{
  "n_layer": 12,
  "d_mlp": 4096,
  "init": "normal",
  "init_std_o": 0.0209,
  "init_std_down": 0.0241
}
MLP neurons of a small language model. Each row is named by its layer, matrix (up: input weights; down: output weights) and neuron, and shows model dimensions 304-399. Each number is 128 + 24 x the weight over its row's rms, rounded and kept within 0 to 255. Numbers have three digits each.
Before each neuron's rows, "fires before" lists the tokens most often just after its 100 highest values on Wikipedia text that the model never trained on.

fires before: "4", "4 ", "5", "3", "5 "
L9.up168:088105168127108086115134173113155110146116090111127104118128142108131119120162167142143110138083131134123138107126129120097136093122103154141170094127117103111134138133132156138128143081131139149151120117114112120119101137128139127125144087160142142135121097139158121133095112110130125111
L9.down168:106140123134156087090182177101152122163162155114156142099128120101128156123120133111152124150128114146169088137135155106127121112141150109151125133106121119164126152130153107118148123111128113109059115104119066122126159141108136154112106124126093126120149137095159102111115094139092120105

fires before: "\n", "|"
L9.up278:106151122134111184114140138117159132116121107134170130146113125142109145169113108107110102155115117169106113100118133160106104160083095076123094097135147118150146128152146120180142122131132133128111120122152111151088155072108124160089110131125136104140110149152133113117124080116115155164
L9.down278:094110111115111081097126135108132116108128097146164128127118098164092143085076134084126140133085130112164124159111100080150160141140111095125126111114149128147089154121085145136087136144165170137095129154152164157128168116100125121121119112149153107134122106098141097149129100104200124157

fires before: "as ", "–", "—; ", "to ", "from ", "was "
L9.up1957:142139143100121131149151117149105171148135142142165127140094143120147117134073124105095114111103123111158129172119142105117146128122163146139124133093149111123143098157147129154173094146139178120122132135179143104108121148153121159134145151125116128135130172125135158114124132131147126143
L9.down1957:152158099128143147129160082115140158105133141110141189158141159113095137182096096138103118095176116115139164158081128178110136122138176146122129159138116090131173151122096145094113106143108122136129119115124108060114125128138115110109126119100128115130099175134132147102119129143200126138

fires before: "\n"
L9.up313:123121120119100136135077147157125125145104149153170134142133125124120122147185115097096180167116157137108105102107155124131134141136132078142149140136136130148140121154094102162118167145121159156146130097141144110073083134126115150125120124136077086129111145097144136186120141058121111147
L9.down313:165153123138125131101165125124068122179098122143134122129103156142129135124164136131150127144145169163119081152115133108125139142145131136141142104128115111122163097147091139111116179117112143164138134148101160118102127113136104071100108128116130111108152128120114102139157117179129113154

fires before: "2", "1", "3", "6", "4", "0"
L9.up2666:097129131142119150111142122089178118132114108120112154097132194103169100151106148132126194090191105122109123172158131146125134125155134157145119111151152124138154092123138082125105123157146102128125120120145122157104146119124117129178124141125110162117118137131099134177082118088092127083
L9.down2666:137122149160139137135125121130173136128158155113123126173111179120103069106175166123114144176131148089123120100133089112129114139106151111123101125114082132102129138107119141156096078129170150160144114153109142143119138107137122151115106143098100125144152112115086106131156122122102110135

fires before: ", ", ". ", "."
L9.up3623:127132133128111158146126145153126073119103120106130130084122152178144096151133143113138143142147124108153080088133154089134130141123148123102119144092130079122133153137149124138179114114124154096133135153079126104083114156136132108104135173111159168102141127130102155111145138129137157161
L9.down3623:141117125114097154107103108096102143114154125092097101140137130129122071166124108113137122151124146141155107148133126143121136178166122121114086132172125110106161158118089112180130141143118135109102055157146112127147106150133144121071117135161106124128067140116131162150173170132091142144

fires before: "of ", "born ", "a "
L9.up4092:136126098119127148143141109138153131140079158057142138107082111144109088126084127172127120130114090118168118131173175143139094123097093164141116142106145142146141135142138176130085090146145111135155120132109101081088109139113127106125157125120119146088129117086148102160105087139099120142
L9.down4092:119155129135129142132118141156107120093136119145107124092150148101160114108155144102147124141121137156099123125114154148131115115108129094147100145105141126119177089105106156136134148136165111165201098151122115149165141139148121108172125118115131136137117167097146100109134117143132129141

fires before: ", ", "\"", ":", ": "
L9.up2793:144147140156145156109150130151116119124132138141160104117108126140134121136108141071096103143127111137093118109137094109107138145100128096147123101145130082141105172170141094118090125140096139131124138114154135078126084104083080078161106108112111142145136130179184120159117161129148132073
L9.down2793:134148148147141165104155124173122120138134104140108071111133126140111092156105161153105120144106123148144129135102125147075095122141121171133134126142127068162154139135102127165164114103137122122154113079088150128125163112106149139179154079117104099130155107170177145160154131140157147140

fires before: "of ", "in "
L9.up326:111180117125109157141151149127118104097131126155123144121139096142127094122115130090137134150156113131144139162115142119154136159096086128105113117115108161147133190078122112115137101149154126119116124153090150129136161120120128147123108158128113201154156055140122157150081119079126173124
L9.down326:129122144136119121104106156115128138160145116126073144111114116099133094117151142128169078123121145115154095134099143080083126106163105155130162097166096155165091142099147138110121129149155160130096124107127162132111130114129120104150163135094133125122150102105103127139087130138164121126

fires before: ", ", ". ", ".", "; ", "\n"
L9.up105:111134164138157152114115118121119134123113101096121101123089161127121127166143150106151137141115103162141116148155099178112186112119112128118154132137137127148114131134141073117178137096170148207134119136138112136107102127134154122126108131146140093137138137134161155171174120122110117133
L9.down105:143148104106108120106140117106134139125119148117161136164149132115146147168123142155095094119160157106135111049157123128118141182105158151129165134118143112156127164125111153119145117182101084118164150121124171138126114155173173130144090141193098077114114120131179130099108135143146157115

fires before: ", ", "==", ". ", "\n", ": "
L9.up3065:137118079128134112128132117161111088075118147154156108169112113133134145151110089156159113102131136142127108148122143153119162183071149137131153104112142117169178130137113105134124162124150096113136127148127125091141118103101160145183092148104102139117096147159130117104138117148118098106
L9.down3065:125149128130114132129140147118138082111133114133153123159119123185151129127131141097098112137151138133138129101140142139104099129151156169090137099128129129147084129104108126161152138202119128124114102147112114181124092145107107134125093148115130178097093149112136137121136143127089119090

fires before: "to ", "from ", "To "
L9.up3841:143113101135104143163135107151143089143163112153141117131084140079215132107112156131139100149095143148122134132087103141132119120135093103106094093144124130116135124091098158154068117123087114119159128091138145121115136143137136129154143105108139153101111128143150115131129111177140141161
L9.down3841:161151131116156065106166138114114153163157107133121149118121152111123116122182142120110128132149133103140134126136131131092151141115141139162130094137149117107129122125128148143157106125138139083102140143121119132141155119108160162084089152134067129155133112142132103135137127089141132077

fires before: "– ", "("
L9.up2803:109134144094130112154169121136105103116129091167147095114108164110127140152149132129151145130126118103153153101123134093087075136148174122099131138091151104153132157160124117115152119137080134142080177136145123124135105135143152126146140145152113109145124135155123126170110117153146124118
L9.down2803:097141118137124143119127151156091100122141118135155146127163145112095131113159123168103134176134101107111144146137147078081108112131114165133112108155109149143097151156151098144112137138151123126133112114109127114154077115123071134167078106110172108117148155130141135135142176102111124152

fires before: ", ", "-", "teen ", "after "
L9.up659:152162153131095140152110128142131146142108102085134156122101119107135107151148098184135131111121127071136143156142178105161118139091146119099130149110136103114155135145110064078131140128139143093142112151175170107105105131110095170109082122126146127097110103115144150142127144155179133173
L9.down659:154160146137078128150095137116118131142137113115119160133132122111143126164153106155198097183108124152071106129119123128103121148130102125124111101111137133124154104098086119127136117133148121116124125160119108119071106128109149117156126139105133182134075162129123121116154147141124089143

fires before: "to ", "ly"
L9.up228:146172147155106148152153070127111117117152108164159146162099124142108113124098128106067111090087091084119128150109071140144103105118123131119121108154113083087190118119044133133121138136133110134064112135150137109095104165148127150130129184074126104147140148109091108129132122108076136153
L9.down228:129127101101142095168136132098155144121100131147130088133119106150111087065132140122155090106146176164114107096190076163121098117103140082152131160116143122125154111170167115130197112084147168116137157150093143148105142106094141127092092151120130116127125135088094129089111146153117133129

fires before: ", ", ". ", ".", ".\" "
L9.up2979:138126117167134109146110143150175104132115119132122124103093137148112162173098068118136144123133126197113133131157099111144107091150130106112097118100104098143136173108087097171120153141154142134177135132110131149089108152129122202131115131096121170143105144110128157153119109144141147149
L9.down2979:145136123154082148142178111083108150151103122149104147125136118107142114170101164120092098114147132115093121109126076101107145117140112159118105121143142143130124129130125173090140140124082128105184119152142163109164151113147141118103153095147079129152130101131084137127111149130182121110

fires before: "\n\n", "5", "5 ", "Total ", "("
L9.up3386:139125143133088117110140136167148146103087097097172115127085137150122162131115158112151125135106106142144137104143127141108091139118162131122108089120125116166113153113134108128086146106070151127104117123141117152111078055144126098127173127141120071126104108128159110068113113130109158095
L9.down3386:120109128122127113114145126155133101107117158111117117099136137097136144104126145173124133115144142094128149102166123111164163143122143133167088100169159110138121109164113121147141120140110102112136116143114115106120124129148139135094156113129149118103113068109136151155156133116126168100

fires before: "==", "and "
L9.up876:135150096116109125145118139096112137098102113137160116149135175119149161144126129134147087110123174116158134116167162126083188135153071167111120144184164158120150162135109090110128116111130139075126114134115153126087153142125145117130139143119132146133139117144119137139105101168134100127
L9.down876:167148140104148143136148118127132120107127125151096106118143161107126151167141184155125092124098164071120145137107168145085128095115104154125131125142136145152154133149083141104154155123137119110135118127152152118102109115145141163129117131117125122150117130166121115115149136154133142122

fires before: "of ", "by ", "9 ", "from ", "18", "9"
L9.up444:094152145174118154135089141141113106151112111154088119119144096101104067103099181132144098097100141097095096119152093150108132135119133118136139122122142122159130117146126107145156151119141143128105161102174153121175130116133139135140126178144145120149126170098128120155109164115109110129
L9.down444:153106060138134155169125139113120113107134133166098128156141159111103122170106128124157094101086126111135185101131120125146098107140146129131152130110104148145155143146104136148127130181129125115127126124057146120109150118109163113139104160105137144124125132110142143152103077134121102130

fires before: "by ", "in ", "on ", "to ", "from ", "with "
L9.up2818:150152112116075124140129134109098132126129095105137110127134104103103117114118129137118150135146126120145106099137156141144167171160140113132107144091105117104170157088117109094136135090101136180150143107102106127135125145134123125144119135124110149095126127140135136095138141147118106171
L9.down2818:124118138095124146092096150144110143152144126096101138150165113132139160112127166115136180163123132078138113114159143142125148113150166079130092143185154091143129173169097136119144151179159122106162155126131107098141112147138115107093146117178124117115180105102175166175125144155122105134

fires before: "==", ": ", "| ", "===", "|"
L9.up2479:164153130140132120139140141113122116085156124147108119153084136166120141132096157121146132155139122102103129127168111126106123135130152163130144171172159117136134129113108088114150125111153128098154122126071153186118093108181158135165090129128127104102088177158132105153135117146143112118
L9.down2479:103117098115124151142071121053107124150176165125187130122122144117115133101135180134123142117136076125162112129151089146082111127124164154132087150135134123128121091100124136138132101130118137160114145098147127086148112112114088105123119157122125171151125130156153159125120166157156129112